Weights of a small GPT-style language model, trained from scratch on English Wikipedia: 8 layers, 1004M tokens.
MLP neurons of a small language model. Each row is named by its layer, matrix (up: input weights) and neuron, and shows model dimensions 336-431. Each number is 128 + 32 x the weight over its row's rms, rounded and kept within 0 to 255. Numbers have three digits each.
After each neuron's rows, "fires in" lists the words (lower case) most often at its 100 highest values on Wikipedia text that the model never trained on.

L5.up574:115195146109171093108139078177092154098152144131105152220139092122124138102114150150173137103132108091141214118114119147131076142105141084070123131140161167086138120181124138158140119109156158141133104156075098076113118108133151140163171180137130176080164152131084158103139097122166098067
fires in: "as", "be", "were", "who", "rules"

L5.up244:146196124122114119137209157114085082156179089104106171075129043143134140114096152132174093102060105093119071109149103143129126097150180124125127097124125160079125177100132166110131174076142097119115179159112189118124134184103153131142120095082118126139148091157099089205069153080089164148
fires in: "in", "at", "that", "on", "to"

L5.up1641:117139113110162134152042112130151138174159055123135118115091085058079170074058140150136116172132161107122125149126051128177111143116107168090112140138198096120139136140098112103130102164112144122149166170113105127117145084124130166169126144153103180108166127112112159123125136089146198122
fires in: "a", "not"

L5.up1369:156128124113135098142041128068148099079171172158106196141141128069162126130132206155103141135090106152039117138113161158132106152165124152116087115105153149109127120109086104162133120141116185124148107131079110103167143153125143147150108099167164105144120137104105188081138195140102155101
fires in: "a", "o"

L5.up158:142140138142139116131136169067099133113170143134109096133070112133145173134118124144118138173087116166147125080093130104137091158108143162147090111114114195094049158133140055052102093112177093141149132164148130045118090128144140183092140093135141199182111125077102161185098084075148099109
fires in: "as", "third", "2nd"

L5.up371:161107132060188107126132172154181091104152160175141118120115105107178128131105121203139102174125112187037069162097141155092093144097097148079153113081105127155073177140129130093121150135105098067154076161108124194129083213146164095188147083114131099123151124118098156138135153120141123108
fires in: "of", "in", "according", "after", "following"

L5.up746:096120097188168141078095136160150113164117111223154120122100108080156102096115120187143100131140124128133082134100100126139110111110071130137116150135093129067109180152167097119130127099129140118080107169089172119128138131096163134111164123140138111183171097095172124120149127105139105111
fires in: "for", "up", "that", "2", "a", "with"

L5.up914:081132061215155166120120097150142077058139127165139076121115089092147135142087141148113086100101067145106137145135132146150119122187076153133126152158136113098128154143137116075094174125115097143109117124086126119140133096172134121097159101148192156158144137052063143167080152128114151123
fires in: "in", "by"

L5.up1849:182123160144130117103134147158118159121130125161109094055080096070124152111160174177159112190124055141136153140120094143145139166155176124123040130132156162161061127139119072140124058130102145192127086136164143072135190111148243158161138126119184145166149139169156129150091132090116142132
fires in: "which", "who", "and", "when", "where"

L5.up533:117162114151118111137089085130162140119142125141117121106133129114148138126124192172158150110094074142149099140097109116087102094155180202152088104113111195157093098115116113157122102101150140163088071192098150083119101083130135143168099098106151174184132160137098170158146129086205172127
fires in: "for", "in", "his", "her", "to"

L5.up1413:183140112213164151058118138092106147141076133116131154092086112152107131108117109097095132142123109091118123067163160140127086183180093232133145118109103147162132184105135110100122119168105122145087064069157124086100114112092090165130119078103114118176107128105099149139084121108152221145
fires in: "in", "from", "on", "to", "into", "with"

L5.up1782:137141171124139134187139160130130099105123126144184128087097126083111082109075115103119086101075130142106148105131167186143153153197146130122114148078140135156141108163128132104111111114154106138059085188162212042147150088129157204149102110096116200119128160114096102134177094154143146113
fires in: "to", "100", "a", "would", "not"

L5.up784:128148145169118140101071140110126124096210160223115193138141069124113190104143149140138147128123116124150113158097146184142095102123078117078091085116167131120082133152088088098127089085123128111177153113181122051102147110127136198182096091158180139156179162092178133148088123125146217154
fires in: "is", "while", "because", "as", "before", "now"

L5.up1330:151150161107114082136145086229128179103146148166083102166136199049081083153085102178188139146168101112126128151043115149137120170163104079146169158136143205074181127166148095130127099130184076166151157160067132121112108143140185111125105123095136152164164113153119162145117200168140104155
fires in: "that"

L5.up184:137125131161151113125118143113140185131171141097047197141096123137131194089101171153135136149088101082093106107165113142085100137071102109097071124137132152151184121121126116156153134067153132130102131094122142106117126119121092160136125121113113154151126111125079112095124112089164161058
fires in: "in", "it"

L5.up13:129194145110140151174087124146105115100154124139118145112065116105114133131109112128107159137138039140143121162171099181124090162145148136108106129161189151157127149161121156097138175129164121128141077130049090157148189124118169114127124106168125153154137105135072146131102166124139144139
fires in: "to", "he", "none", "she", "i", "a"

L5.up334:105150125192075105128132099140093171074149151132196166119129084061142159161098104121158146092153053116120142140104087107142133109156083187073100170078128178200134129179099118110123112109068128100127122141074133138104193074104163155156114095084171145112114114072105167094178125145147131119
fires in: "for", "after", "of", "in", "his", "its"

L5.up360:112102088156110143122172145068134114111129088133123134091095127091115152133081087165145113102106118099073113140105148110137093097128137183078163117191171150170034126186088108126140140139184157110068121090114140150119137101172122161177110139120156146116152088152089132146142049097121136133
fires in: "to", "figulus", "one", "given", "it"

L5.up1582:159123151138146121132076049133126146116145173138173118086132102075177213095114153091095121145102163127113156111105088063084136134168178175121095119130107179081143085160079157132132100123178139105124173108112171081205118109100191144080077056131090098149146182138121184112084106118156155102
fires in: "for", "to", "in", "of"

L5.up1860:138129150125150129140138136172112087094116131102152064126071117018112153165173145108140085145139106178133172126136064127081123106164112128105097114157132162140158119122105153147133124110117111120178156152130108106155142129134180115142065067137152131115129122125104117078139206097167138117
fires in: "and", "later", "also", "which"

L5.up255:164124152124198108123096163100101142148165155137142109095118081093107157190145195167103125222079071141099080138096074161114084165147122141140117097091117089092108151182107127095100161131145087163172123110151166112095211153149123117139093108169132152138162152123110169161121161191115176121
fires in: "of", "after", "when", "while"

L5.up90:109163110143074133095165119185122110133119115142111142095142091133121107116143174128163095130163112147115042157145125140184125157119111176125158124116134111147112145128114123174145087066138135131105145140072180138178146147123112121168055072104105116108102170076097190089122150120150131157
fires in: "of", "among", "as", "than", "for"

L5.up382:127175180149131084118116062084135149168120104096121114143126124150117156118109115166154058189147169130132162160098142131110065140136139128117175152112049184178159058102118154110102161060193082191145147076130156003138114175156168085110079168171134140177118119083101143122197122188125140096
fires in: "to", "s", "for"

L5.up1068:139166116205141107131147083111108100100154117099172159121109142054114216167110153100136178172147085117109087099151106165123094091117137087073164148178155110116125161188080113166113128108132179170096091139160129114152152159140150157174118092125134161131128173096109164174145152121173159120
fires in: "a", "an", "is", "as", "former"

L5.up1530:085147154188143146089102118178128105083101078163132130125143112139136122112156136134076075185152115152120079120098087118041091068174129157100101118148120090107095159088134106167121080110131119197176139056125121120121150136156181115102111083148100157090179165072123137158066121161117139134
fires in: "of", "well", "in"

L5.up644:154153105136138140117100178193123109091130140143130143131096088117059112104150164161120110124081134128184100148059114139154108193114094107165099120108147132092151128159073108183099103145090149148139140125097193093185140183118142152116162099135155085130200178064175142137093074158146148170
fires in: "of", "who", "and", "most", "the", "which"

L5.up1646:129143134094142136115110164090131073139110102135153113098116149150099107119134140216178134143038072074083109106087127165115138120127180129136143130103144175095113122111109119118144108092172134131090119152129176087171105159107141172099100128068188137129217171140137123109110110154148123156
fires in: "for", "to", "any", "not", "a", "without"

L5.up213:130150147162161085107135098099081113125127095139172107160161108115126159112138139075160114112115130135101146112099155149137059101170133151109123138138083154167145167178127125136129098086116117150168138139096089106138208154113194082084193138169155172142089141073004108103135100112152163087
fires in: "in", "february", "was", "july", "april"

L5.up381:101170150192160124102080189057053137097082156145136108114151111091137146116100136182129126201161108122156134156072040148156123177151109203099088144116134081119153134182104086118126094204142147147103093186105123128123167136146144136091169077103110167104167130116086110105133099117159159107
fires in: "in", "all", "both", "first", "as", "off"

L5.up172:173140110108126080139150084060114116142144125111127174092150092121119187152136111133171139175082118150128111141132105096128109104143116124055152148092108138161110172139112189167137117165133093214138095081110199108129172143112077145121121113150148150115183110140167132138117171114164100087
fires in: "medal", "and", "to", "could", "8"

L5.up183:125175059127159106104152091133153127102116160177144144073125144071141110102152128174089122095129077141123147116093121099159100168163071188109093130137129169084121225156147105121109131131114117066135108132080136124160221126156133145126121105135144136085154159113092120120105101162176189144
fires in: "in", "of", "its", "for", "al"

L5.up227:151176077118150131126147084081089079076240145121125094111115140068155138100115135139112152159109100102112093115101145158154114113109107147124078102064145089074147126218080110137107141033110160178130053117142187078150091157118150164118120224126169104123127116103126120099139150114197132176
fires in: "an", "years"

L5.up774:152164121145158081102136094133107184089079094123135142121145107156103109199131123186141145147071110120101162119118108116138095127133116089155152164148135179113163082145121132110150109128109142114064122142106180068138072051129131176094156130139116128118162205100112163142193123150141138157
fires in: "was", "is", "were", "to", "are", "had"

L5.up1138:102153115157157142112086100055087115153122154162164207149087116095141113100173157154125099142155108126149078198151110154134138087132040180082133100123133098049128122093133087076110111137113148194125157095131110053155189112088124165169122139110209126123163156080102133141143096141101202139
fires in: "as", "by", "in", "be"

L5.up1210:159134131240144062133064098137121125043177074160165172102117138064132136186140133127115099122089128088064099082112073106152125138201144191092102140159126094087120147124126091172140157104145192153140188125099122143118110090092156080135127064064150104120120149122068148128145094131144154133
fires in: "after", "following", "during", "of", "from", "before"

L5.up1395:208174136180082130106127173141118162073084122184128176080150077169102194167180140116133065221118083107124120144087105137125105159135154148123107128135126100121097180095152119068122105141120140136053133074148111156112164159101183085139146140065128103136168113099093172096135100146131149083
fires in: "000", "of", "0"

L5.up423:131102137099145106160105102202165129124099114152219113143107093093095121125114133101121122146082113100093145121148075101170136083149128081128152130096143089106122077141130156173137128099131167189105205102119117128161152080094140124106126128129141142100149151178076133136049090130129158157
fires in: "is", "at", "of", "medal", "was"

L5.up841:153158113163113126160158084138183113143116113039127128109110072152090131057154201122193134166142104158109148154175119070147115159088135138109110125197178133169150115125105142125138105118162117153132139140149135121145122169171131122119066127160161115158142139121151214182107129141113145147
fires in: "the", "s", "its", "main"

L5.up1731:161160182138149077104140176116129133143212189095164169102083094127077177099129152154139088135062047151110120110119104112090133171096096119069116133076185140109085128112104112138115172100152117113144156118113177094152144114143151185134072164155157198159185195130113164131144187082130160095
fires in: "also", "not", "is", "the"

L5.up1476:128130136121109152161155142124143096143107161105099215085066115073131164142135073116116085129090101114132181157159088135094148172118096090169117150119148166091139129129130117109097086110165102125064059164167144084143123158105141182206070122119111153179096159147104179163130161177133123115
fires in: "it", "that", "a", "which", "is", "i"

L5.up610:123246187122154090121206104142133117081105081147094197133117096081155171157109155142179158081086084104143143106101097153096124103093131142142162162101159185125123198155098125127146124108106103086106105072123114116160145104140180104059113125129141156154120177139068182114118138087091125117
fires in: "to", "not", "t", "also"

L5.up1202:146164116135159121111106098130117138132082146118134158137126161097086166145162121139119061126008134083115186156156102196147144090191117145168140111121093141158123149122173102119103123049100115182197120094166095156131093150144148138141168099155205153163138091137080182150140134111181135114
fires in: "during", "in", "of", "on"

L5.up1877:116143066109104101125087152149085132120161133129128118125113151151128084104157086090064117154133119097129143158142158140146094167169162120174123127070116130137136125181144092123126123100106192187122165116136147111116092211167175160159104094129144126191162137122115158210072100145183067093
fires in: "that", "which", "play", "developed", "written"

L5.up108:083086156204145106147072165140167103131176165154136154171120110057082167151189196118108101110078060137057117133110081104073070168181173185127044122113146147070102106144115153102090109115125122141139132125101132075113109168112135117086154097105200137075202164128172161115105139130123167128
fires in: "of", "there", "from", "addition"

L5.up714:133157107147128153177133128088151140124148105101146100136150100165075117077068158123145108139100099093171127185103154127118129137171177119125115194159138156137110136086127131095083115199168127101098141132161107099126153170150188121085181093076185132159142089102133186117112155148105115081
fires in: "two", "one", "a", "by", "four", "for"

L5.up1907:125159137095178045089053097156107152066163082170098179167116123122134176152113126177117081193101094132171156101101107120090137154175154151106074103094108138110088166140134117125104136104148160126112149096128116102142118175139141126102110124107133142095129152085103164108117153118155123125
fires in: "of", "to", "that", "in", "help"

L5.up1826:155157121130111126114148133071125099106180114155142135134109080140103129105134135093119112150179112126071123117150103179164144082146176161108110128133118119139145159155112121104118114144159138164151093060167164124087170075149137178085097093120159102177110132126090169116079153051167131148
fires in: "in"

L5.up575:147092099133120113156112125141165121107089113158177149123121120101101115100123173118148150163120061144094179132153071118141119143122120171110094149124107163155140115120137090137119070056139148152063160090132163092131150124201181084160157129089168122108099175162074139132158085123151160100
fires in: "for", "of", "american", "on", "in", "its"

L5.up83:074137105137145076115121090108140085098168117111189145164159114161151138120174110137124065174124113119156155178104099164107129201115169146136070143080175087119126150141105084114107126134085190163131153128095074167154213082147141133134115099136143105150133093071090148135125128088134218123
fires in: "of", "some", "one", "million", "a"

L5.up1606:146177125168132113152135127150099152113146053124118172112113110058122153147103158128126143181111060095140142090138136143136092129150175151151127146149164210191131135158076150114164139145139129139109106088056136116133163160198135104098128057102088134139116167149101206126082144112111101138
fires in: "that", "i", "which", "who", "to"

L5.up521:190146076196160151165059163120141119109121125140121097116092132145094131154106152068084207156135066109119096130125121100149098117149106151123119165117166116181157138182087112081129152158186143130114091116059148093166140159106189113115078055140130183130130106089129201090126136131111182131
fires in: "of", "2", "000"

L5.up652:084121087136093051141119127123123155146081097104130130119143087155104170111168136099129117128081148127103107120159151201144171132128152172139078149125089062169157149127112140153144153222164196197118148162125151098149148123100164137155125089113115157092142140148138139115152108104169129105
fires in: "his", "s", "in", "first", "a", "been"

L5.up210:153123072112151162112081135097121110166098100124113082081100120106077196098106192127164156145094107191095127057157165120099076107141144183083108121123112141158131138134159111104119129186106197160120138108122146105163167155114089134154142080159136160153149153044064179078083113137180136131
fires in: "at", "as", "in", "la", "of"

L5.up757:152174171125154100170150116120100107146113101146104182093098106092089104171099117125198146136068111089112116117086107133128132165124164155173165125140156125141136140168150176120133116161146146150126129126141101109132141146076167109156106166091132183184162146093103080149152177113116191083
fires in: "of", "for", "to", "from"

L5.up1598:164156101105184106146081100105164142157085171146180176128143116141115161121136141138111076183031040095119125095108094126168145154115122184138081109091110160075157164169140089076113124139161190139132146087145109104051156143202125146154145144074135145146177160134120238106144140152145159133
fires in: "in", "on", "through", "for"

L5.up414:108165100154181094083121094142098106103143068106031101091148099096145173148127130234178134181142073121125054155129145090152180066224167125099099131185151151170126161145137126057080170165150155131139148121090133145161132173185172073120168134128109137164131130111164153082140127175174154084
fires in: "to", "as", "it", "and"

L5.up1006:093091135126159122119088093093078116135109109169145151149113140087120157106105119062170083170125105137095103101157051067127173119112164112146121177131104151094146144095083152108125118079168101184132168117076192130133152082113143147102102146111118123142090161122114105136133170118146109069
fires in: "to", "was", "for", "were", "and"

L5.up1788:206135127139109122137133105127180108114144163071143059139075079097111117100150141124114087198126102181172141119104151114071132136158155126118090190138118155175069143140147125105087115192156081153128075108109116098175128194157143164152094078119132169149222156143172142185131133141170149134
fires in: "that", "it", "which", "also", "one"

L5.up1545:120116139125154112122128123138107123123149153110112171125072111133092135120174106175144180125057136112156129106137118138105073131113168182142109147170137168124159126154092093143137106128121141156136136153157131085182181153132127211161066154151147179153131160103152185136095136121102180090
fires in: "not", "also", "has", "of", "is"

L5.up103:143198080196124147128162147133142068118155081078108127134117039115105124149114134174116127132093125141099060116107136133141049077143074155180158110143123152128193166178148105098109148095131135121104125074169123124124173068176122188147138081157168170089090151111087171157087102108100096121
fires in: "in", "to", "of"

L5.up605:134113136139152089162076110126172122106115119110122145131098122115097146153169143126150134161048105135112136162096109171124126098116121147098144103129139168169086024174100119137108077143093164136097118176078126102147100201141163163163130091081180215169096107119145135154119166136156141151
fires in: "of", "by", "from", "a", "famous", "for"

L5.up1842:140136190154176136137131125130071140060150089142077184144127115093136175102158149144096135172111072123092147161110070126132041105124110188170093147152160191128139160160127094035123130110115105142114139078124149108168122093144127123083132048126147130156075188134112168133062133167112165116
fires in: "to", "i", "help"